From a checkpoint of a small transformer trained on Wikipedia: width 192.
MLP neurons of a small language model. Each row is named by its layer, matrix (gate and up: input weights) and neuron, and shows model dimensions 0-191. Each number is 128 + 24 x the weight over its row's rms, rounded and kept within 0 to 255. Numbers have three digits each. A neuron's up and down rows have the sign that makes its largest values positive.
After each neuron's rows, "fires in" lists the words (lower case) most often at its 100 highest values on Wikipedia text that the model never trained on. A number after a token or word is its count.

L4.gate142:115151156126090145163124120155170140141119142118146130139060122143163102095124121167137113110103116135134121143102103096136073158126130129115115189119109154157130082120130096083128122156113146123120117168132129147100133071110128119092126092140115090150087121142139165123125151133124141142160107126127148096127131143141131164134135143103114104119124118131158146151150144172151170186077142093088116159158130152173111133118090120133104131195063102150108102123113119128137125132119126134102135131160106095134094136149131096080084128133127169156126121103156143118115122110123104133
L4.up142:137145117104086137134120126123108127134100136098132115146147100091127136096115138174134130169136164108156146106118134107097118141119149125126149161123098142117133134152129141117170138149096085094117147150156113136173123116111146168148083134096120125147147129158163174170143151129108134108159094146142125106144128074110144132120112158130116116142147160120139121173151103126153135181130143115119082092112117114123156140107072154131140100156106142154103196155156151149112123142161160152141094121156117128135106085095091112170207140138132145156119120160130140102149090130123097167
fires in: "she" 28, "time" 12, "record" 6, "friends" 5

L3.gate16:136116134134150147098138151084131135131102096126091134152134149136129113125154131128113131127156124144120145120071139167119148135074129116127147168094138120091147136134116134173141140140118108176131041095119084128124090130147143122150146118218111124129130115114116149116126091132104147116106142144118143103141130111112109103147159130108120114150115129143118164127142118060140132102128119113147133139139146139063121103146129125118106145085084130122103060129151172170146114156139130150110120080126112129100136152133134082139143157137126163099139138151109118123112055112103113125
L3.up16:119116142126124136175135076111120116128132125123136137159163144142118139123159126132092121123126127126129115083099140098140099147162116127133171117129112138118155131132134132232101148116122139151111069111131141133114127124121112178154125181139129115133114128094122122126132178176146134137141099130104123148116134124116109114138098124122126130131121115120124121140127149088118134125134139122125132121122139130157151107139132133144093119140115146084130112156104120143122133125123109154160153066144119140110115150127134255134115125120124135120134135189125139132130088132114125134
fires in: "part" 29, "club" 8, "turn" 7, "group" 6, "official" 5

L9.gate334:178151140113083114130180084133123118090148144145140145073109128119141132108115081139103121100102125153108112140156115140126167171140158089138098128123094154146083142118135121140129115111131109126138144126138156131135160153181140083118122111200105142177158128149090117092089123113101109152145158150092126124106124115088093114134112116152135108118102115072124146141106113130130140176111119179096103162126115102168123162127146172170124140153114124155134157137140134091124075130137131163143125142121126117106118129115153112132093150131111104143145110130122163079096118144140103131
L9.up334:159123150143125111145141136092130155049154098112135124066116112083141159105121126099140106112085143145149130145114084124137109166118133101185096135119090133175130153137140144134125111126122151123115134116139150130110163160137134085139115132150065148150116141159125119106142141128136132142164134138116129139119115123136098125117118134144141125161127129092163107122088097112121136124136111160125111127164131064141127118082157141126180102163104112127109188114114150121157119138123102145061122114093101095135123114076168167110075136126155124118137108088150144089122110142113134139
fires in: "a" 48, "first" 9, "each" 6, "this" 5

L7.gate109:082179140171131124090103141113104141168114183132125100120130122125155127116080076141159153123108134122086136132116137092145121137146126131148123128139158112150173157147146140159121140128112173151073120108141101162171115142092098135108130122135142136117125143106157118147121093145130166073125154122102126198128105150141142106169173119140139119182105120129153126094099153155134146121133147144142117078144127118126134102107117106148112127137085132145122135141136119121151114071156187106158131086103169125113135109129122118099096112144165143135115105074136106139164137121141150120
L7.up109:145143119096117129141095164116157158138130132177112115122139196109103123135078112172120132122176128132146125128153095120155101124126115164149106118147104152145152144145158152127119170121132118140162138121167124135156134133111103110107089163146092137167117182114123100134125133138105113146151132155102103166134133185146111132147115120138129125105126139118197108105076147126137151115119099130153091126160133076079129125157083139141145132139122133139129145173111152121141129129099072156122101168148117137061147091139127130166111140115116124148132128152151153117155109073146132095
fires in: "8" 18, "5" 11, "11" 10, "82" 6, "84" 4, "83" 4

L2.gate38:114103144089110095137087119159120157120114124152125105110155086117134141138147144151165122159095109146121149148145115244104131146119128088115087111142144147095119110141082156166136118156113108146045133157162180169091155144132100109142092130097178119159113100137125112175137116166136083111130136109134141128134142147182144128154134115068123112131130116148156142160121105158096125143107119140107137101115138167156145137124115132130154112116123132147126132124130111132144170127153121150132096127097144129139134119103130138155123153123104139127080144128124134155155107134136117125
L2.up38:141126134097136144115112130129132132098133135098142118130131143156139157137114079110104146137128130132136137099120129153142161147150141150092154128126121137109098101111115182153135164161156140135149070125089163087126104158130131127131107146119169149169115156128067102115115125198149099133120127099081136156146219132128091160123120119091107127140134180141096125120123132083101162105171154110144110148140139123151151120094133132133107105114172131152128163121132105125137171126101146111099124140152099126133119138120156087156087122141138138129177123125139104129198121109108106131
fires in: "high" 20, "section" 11, "men" 8, "children" 5, "security" 5, "senior" 5

L4.gate376:121111106143124121089156120126103171132162126169085122139141124148144102104154151105193150155112134179144125103123086073112151152115144132142119149128165110127137142136156144126097125097124162168134120092083149140142081121119082125145125116127121072181106136183146123126140149142122144136132108149158135103120099110114113112091114094114119184146164103095131090152143154185150137156146114133176081138092123092113142140138126128145183144106112104110123141133159127146134132115081164107138124156129126135157089121129161118114136120096150151117121113124145118124154104161112150114
L4.up376:106112113109095128125153142153097159157138115147174134123161133145190084163110145182131144138126134107131140149165152119118080120114096091140136160127130127114139137137078146112157100121126108089075138134157124137142124153133122151096081079158137137112088109126163136129065165159152124103147151126140176105109151121139128082093160104130111126103100152110169113131133133148116171156116154113124145093149117161139133170128124089134166128094125101161127117103115146135113107136161181105146128118103092144155148122130107123159113119126142128120149130087118110145179142147144147104
fires in: "under" 30, "thunder" 6, "year" 5, "upload" 4, "chart" 4, "sailplane" 4

L4.gate442:149081068135140128130147163110119170130133144108124154145120116112166106112110100130146146170102122119094147164142133136115108132114145123119154119106105164119133124161120174153113099106131139175138105098153129149112154110149120150127102163140104106133192113104128104139129149152167143081133124112153149124135130131119137140109133142126100159161102140117099158117079151107095144123097152099127130172135142127105120173120111104126115170125135091139095098100157142156145106108201122076089154150172125137119116138120093090105161130138135130126091110085100144138104093072150120124
L4.up442:131096110076114133115113166160205131166137114102085134116121108118123147103123145114129154113122124158111101150144098121141150142132093158123122148147149106079114187137164145124141118155136130108156129138091101110150133139110126154113106092171109128147096105110156084128103161099155141129143119102152151124167129150138126124177124106128126177151161115123155128107090174088129148128117099158140145120126157088119178144096163122134127142107115142104145074133085100100111134118092137117077111124091111132088123102128148147118112110134140114101172089162146142138110151119104146140
fires in: "only" 35, "election" 13, "society" 8, "despite" 4

L5.gate432:110127087143134138143116094136135134143097135114119120135164112098145134120123176104147105189180105101143105124116129142116122131172148124136123140149088115076152132132166138120130107124105110145126150118125140152133126092110094110115136131113141122103120127120163162089112174165179130101136133168138158120092139157115097113098116131132126112065165123109127136138145180161095111109096138148056167142125122155132136127179127130154135155151156135167105148161163109139116104125140179159154172100119118118149133074100122148182147177132130115135106123148122123116120117150097114108
L5.up432:135145115143153126098137140164142106132124106139107146139091126146126130141132158081101117097133115107137145154112099120114103093118157130149124123145111150132148138144139154100104124129119126120144153125161077142123125159111124124128110130099110089107107119163095123122132145129147153116146098151127161116124153111102125141176111153081152154134130101126120104061097121130168124176124141105089119140134127104102167119139111112191143142147156175121128116141188084094143143139111123091068162176113085100140091121091111137110128135104118124138141158156103170163156089111170178162
fires in: "number" 27, "not" 11, "most" 7, "may" 5

L8.gate351:120137112147140107136086104129128134116106117125105108165122116168132147131104112127159121136106137097126114141162106153161103138097132160155126127123128112123152156121135106128167165102143131134076162109147122153132076119122153112162116114149131130129081112147137067086130169096137168133176125122129160093099136131096100112114104152159110118162115105155110125099121154112082146126126147159095102148129134120088107164120119129139122139152123178128117136106117126140113106136128127177166161148092179116082132122138102115172165113109113173168118152130129161185167130145175145085
L8.up351:092124133141140140126105157124162130150068135125124112100163145120143100118114105071144132140092115161085155106123070163131152137128136133157118136115094125159143119157102138094130141093110083170135125120092149156128105173141157144111125120121132116098149140140138159090132107144136147114117122161167118085160112106103121090108174110108114142116144125104129095130104122110110152140119146156160138141116108146136151224083143114089146131120106147138110110133105136125146171160102153158108094123117142136115111137127098100176143129145183096156142118160155126148152163139128101142
fires in: "as" 86

L4.gate432:131142143161153109179134094130108102148148160131142159123175164169123081077135161122162109131165129128131146121117102132121100154103143120143110085106104126121130089127132133089122127149103107140171148156114115149110088141117156111111106182138114140140092093139162117140139106131099153124109126129162131151137121142122142112098128098141135112117131150136155109143146146183108090128155140110129126155087147086131100099127102135169142118056169154104108096150133104130123131155145117163119137085121099139109080184123112121102077154128145150131172119161153131164114093141126130114
L4.up432:103141132132115101125157128149089118143191086111128144134115145149124125116107116161125158150115148097088135161122128117130112181141108098132132141111113116104154117166126159104140106130144097145101144129130115166116142156100155104142072158127158111156138101110128105150158119155132158133113111078090123131106165147162090086149075095124132123150156159128120080160114113179113137134151147127132173137114137079108137151157116122105138133092134148075145146131170103129154139117082094158085172080140111130142119118138129141095094143124095120165113131142099112163124122143094125135
fires in: "have" 56, "been" 10, "directed" 6, "into" 5, "applied" 4

L2.gate374:107097147172146151124120155123136100129085126132167130100105121147116141076128155092130105156142145140116155072147139073127155158110098169131112148082108122109103149149106138117119118137116136137125154121089125128120124113162093119139129165137140136194175115158121123135121130117157080145113189153158127189126119162136143108134140143128133123110145128147111094152121177110098133135154098092113121137099137143111175133111126050127112148124126156179131130137130119135158124112114124156136113147153134149114087133096177142125117158101119104137133155101114125106092147160090089113
L2.up374:094097117138156141127145134119165117131121155131160110122147127180107119094119143100124117148119126080091100102141143058127138156117163138166109154127103152100133139119131096146157107095153105110092160131107099137139088152170111124174117132152130120144172126163078099142135130153152100119135159137129107138120122202150133103118158100137139126136165112127123111151124156095079149165097134106127134147116115139094157161146129079102127148107128159157112123151121117121111128111109172113176085168127157147098116155120162126098119100134090107126156150079134151102125126098120124121
fires in: "where" 42, "what" 10, "whose" 10, "how" 7, "when" 7, "while" 5

L4.gate283:113131132093131137129170117148092142170134116143131136139113117131168132027132142078143166128104122141156113123119153115138143093149087148115140079140143084138154152126126107124146126142138112109175082120130170096137145074138130127105107162134114136116152156108147127125102154125122151100120122148129118078087100175148130130148129197115137092167145103144118145136126085107127116132079134092137126094124135099156138125144120123104119158158128125162126100115170090144127122157149124148159122075157109142110136123118135124121176100121149165160130139105113122145102125084129129107
L4.up283:112093103124106096115121146125125131164155112190139118129161110108119168131135111115164126092148191135175171142169146135128088104137142081168129119107129139163161112122145110157130134099152159119110065096117132149100115128137120150131162094188107147110111133158118152131133085086127118126140113137097156149089109110159148156124142136136137099085163126094127120111125160143152168142139067107156140118095129127084120164101091137138158135145118137109111125143132167101133132157125148128135076110116147117095129103130125098160110137136169131125118156150106158119146135164137118108
fires in: "well" 29, "also" 28, "may" 14, "figures" 4

L9.gate470:103111161132134110135143167094109146127082086161145142083147089152139168103115137091118109127135109153107116179156153117118121168146121164080147124127144109126109161104095095145115121124127145125127164093114109151085121113141164126118102133130129173131135153093144133109081155133087204098151152125103129139143114174166134163110122118124160109143152127083136115136148128124109154118121104114112132127116139160110127150129104156115131144112102176138142153135127124115156113147102133181119097125163110130106105141153155143129095092122108105165130109126119148096143104109204150167
L9.up470:128080142151145161110101148096101139105105106148154162138140127119154167135089102123129117141142150139089150122133173135170140145141112178127155154075188086141177166153113163100117144131111136137142088077094130142120178124115115141157111169148091125093122168099120137134133167119099174136132121095117155132126103163130176176141117127129105083128100096108140107131132135126100160122124082147144083120122128160090157137118142153124150122139091144100141124137109105095155122152139144145152097132136069128125135102142129119145115111111146161126108127122126128133157099121149156146
fires in: "of" 44, "new" 4, "command" 4, "dodsworth" 4

L3.gate435:157131100169088119124115126108149137107189154170152116117138138192166174132126163084118116141120127174125094127169094146135129104118118131127109108140115102115158187137145092126103112083086148137131087139097159162130140129124143119133122087112138133113119124162123151171135142129115124121124162105121139173146207130102129137116113143092119170143140105092098133126112129117125168154128156129090094169107188133122120087094125138132128128153164138114136129124137116152127150145099113103125139134120097128124161155124126128150135116122077079127119125119091087127146115159130120092
L3.up435:141132126134085118133093125108171153099171157160118135116122140190175182141119166105122132134131122174137085136138087163131129116115127121124118099132131110105160187145155102122117137091077145123146105129084138164134157138131129124140154085115123126082128116164147160168122140124114122121141150100103144161158199144111114141121123135079137158141137108088126126139098127136125148170135135128105093171105189120131142082069137157112142135147156127118141110090121127157118149149098104108128132144137111128110147155127147124134141129108079079113120145129097122133128126149143133098
fires in: "public" 15, "government" 14, "sadf" 14, "state" 8, "council" 7, "police" 7

L4.gate239:107149151154149151184156115079130114118099123109155110128094106115118100149145106088123149158152145116157085126106135113102135081102154144128085134161133124146077162119163123126105144152078142115097161167141185110161136119157132122146149128143093168187110132120158132106115158126116104129121162088149157141107109136153115090120124140085187116107118131134113083161143126148121125119138135104133152132108115127148134151124109180138130084112125095123107153109120094127109179127128165149090127146112123087109130164148149129149083123135141174100111118123094117100118118109151124130
L4.up239:084151107132140140104194141134092082121180135133164172204067146116142118130147118121110099160126116126117138122151126124149093109155141165119109112137112120114138125091137125098112142092129096147099094153162169102102121105112096125136096123122124144139098062082156116137149062130126160156122147105154139126116163100126119127126087145114119133146114132119148106149112117146115174128151178103171126150096145155126168094157143146155122091107133138112095133105131091125120144144135105141128135141086125113141127148131174115156153127142127138121124151122112161148161101122160131138
fires in: "small" 16, "sadf" 14, "31" 12, "37" 7, "36" 6, "04" 5

L9.gate451:076159102160074144069133169132105138160152143149122126124144095149117119119115121156114150134157161089116132121133133139124126145098159127145114133147180079148137098166183133144115130145135141152100117132087145136146098165123106148151155088112103099125119123155110132139077093112103141131100146146083141128152115138156140098166133098193103135113132121144119117108150164151153135174112124125137101125131126143100088101156109086130164147137130149181147127133112139145124093133159138117127119108136174106148117127164103165117101081117166123149131087120089110143142105102150115135
L9.up451:104113155122124110165059137117130134124110162145117129157119130101085103102110122128138089102153103105133140150142159119090126123143087117127117096133128131153156118135140114109141133091134108137119125137151114092115091144110105142140091100130085158138104157147099099129152113166162188118156164135108159153113137142091107126129146142125127099158094133087136144105059142091120172086101154137077151120131140130131156134148137152116143115164140191127132123166112105137173103126132111126100154130105139117093134136130147142181156145132090090122127147165153121127086094132169097111
fires in: "3" 21, "4" 16, "1" 14, "2" 9

L3.gate56:123114127128146080177140150102139085117119157124147115114133124139108117147118150146122123159135127117119140129126137145108112167163156102121068164120129147089119130113141152179132142124144126157120125141119187126115108098136162108117154172081125115117103132135117105137132126135144103126119124165130112151133126134144124145136194131129129115099147117121097122118130102039147158081138132143131138124143153175203122140151119124106140114157167110163162089101145157119133111111151122066119124184157147128120068101141141138099125138127133126124157139185151114153095092146138122116
L3.up56:096128130142146122170126136123111100124129110143103134159074122140137124131123115143116130126110147134137140195110163072113095153121143115130178177110126110127117117125133159000126129133093132122148055136128081133129132143112132091143101094168138148134113136141110118154130166171111128133118132122140131138141152135152145124128162124106122138154130128113125141137126116092132147121127179123138120124123159161135101135129112145107142136154174126053144154108122115101108107143121117087146155087111106123166083111124140137132135154135143139109118144122118151137089171139130139130
fires in: "2009" 18, "2003" 14, "2005" 11, "2000" 10, "2006" 10

L2.gate214:123107092125157147170146087160132139110115143144132153154156125135123070074133112130136154144139117158114106103112143150135178101124139106128116121114104145134114160129119130135127114106173153108139120127148108101160122144133139113103065195112131143162098134141122095110146102156091167169113151139141099125117148132132162099098145161130110139110162098123157115131129135104152143141142115142121147082054078127122109062110150138125111137143138133129109125180132116078120134163123129153114120150122106099169126147093125124157090152106099110098110130106194104112147122132107111129
L2.up214:154113149161086185102093129104117164092131166141115161132112165105153129120124144140160119083108105177121083120145120117124151139114111116146127143094152125146124173132158136097155155162160138161112132098117115126107087140122071123127127138108143133120130142074112135125090121118154103130087122115146154155110159135152131104088124143144136127100165091130145129152103166119141138162114105148129118099108151118148145140130135077143131138120059137135108123156129116133124139167125129180114118165127152123141096155089114117161124155075110072105140177084103120106146156136149122127
fires in: "such" 16, "social" 13, "civil" 12, "same" 11, "political" 8

L5.gate26:106122136110132092137129159106140182163117139117142123152155126106159112117127115168114119117165100139111123109129156106162159138145116122139136129156126116105126153144131108121121118153171128093121139125108082102144128102108133128140180070107126142129121105082139114123121130150141131138122133132143105103135114148132141147162133132133124094140099149124149114133139168078114173139132160101071135115112166149109091125143140170147146166145113105123142133140125156118146114158160219094177144133123190080135161158144124165152141146150152129105127122093153170080069114140114117159
L5.up26:161163174147086170141130150100171122105142090099128121136140094093121130079149139135092183129128108117160162113144111115150132139096112120113143145094136099154128130144129127110147130135158100187143129155096105108132086138130145117161124114146127155177144134089122145125131122127099101150145158112132114119183100174117121166133136118142148145125125146166089139138110116087123154143155138143162153114158115101102132046126140125150094167100080155114154146112147157124127141165144113139128090161110149105097117129120150124096164135129118131150158140106108168129116100085107143117
fires in: "goal" 18, "goals" 17, "he" 7, "goes" 5, "decommissioned" 4

L5.gate252:145134109147162141135147141120153118136143117103107171111155116157132112138134143136110099085092162072108124147177101063166116104153126125184153122121125180151151131167140127138087116156123080089151133115120086149130117116113131157134128131186142169110131139070118138088145111145133152151155121109118116147151136116096074130137124132159082128137141111111112095115126138123144137129163182134206138121133149160150098114120106125147124115125156136163132140151119134133140146117101107128168156150142113118132129142175090113105138115127141134139148125166137122115167133142125163181
L5.up252:102110103174135099140110137178109069131140119167141150126124124089075103172123117114144143093148138133143134082118134107114097078104081165113161151090129123130121111098131088116133102138105158167136110126105116102112151095133081129129103118122132110147118157159116089132127167122154153141125147152116113178118144137122104104152171131141133113129115131129167089142128079174114104123157082140126157159150139155101133118114121118104164134122111116120174148159138141097150135148102085116145125115121094119150110124124121139148115145131098097112091169141122079089142067134110123142
fires in: "one" 20, "2020" 10, "most" 8, "three" 6, "2022" 5, "an" 5

L9.gate177:140158087139126121129127130131139169152089091094137121110168143172099155159096134119165102147124160114150168156144151098169161131116146111132126108120109161109180145116109112139158119135133111167167088138143120151132107183158122109079114142152113114163118127116109137133092122140120142142158103082116146169113111123153146145157104143129169125093154100138128118151119136116116146113109135109117084151134115090151151154080136103146150108116089126133162154134126129193142123124136078116140123092154127097144085157138128110116125143132109115129148099094113086110140160083102114070
L9.up177:064126130157110134147180087160114089139104142116124179124093136116140101120134149166129118128122115140171039163128088180161154122113130144137133167139123129101146157100139097108137135123146092123122162136087116093146103134129133128122099157151134127133142131131136135148181146130140107132099109150152135126109166118106159139102104134118074118117136168101094091126068099122122188140150107093093126157117120109098115138128136140127128164142135141115095150146104128129117139167111176144107130135141140161133088134125119167133108151137148167130160134142099148117133116158160103128
fires in: "as" 50, "until" 4, "since" 4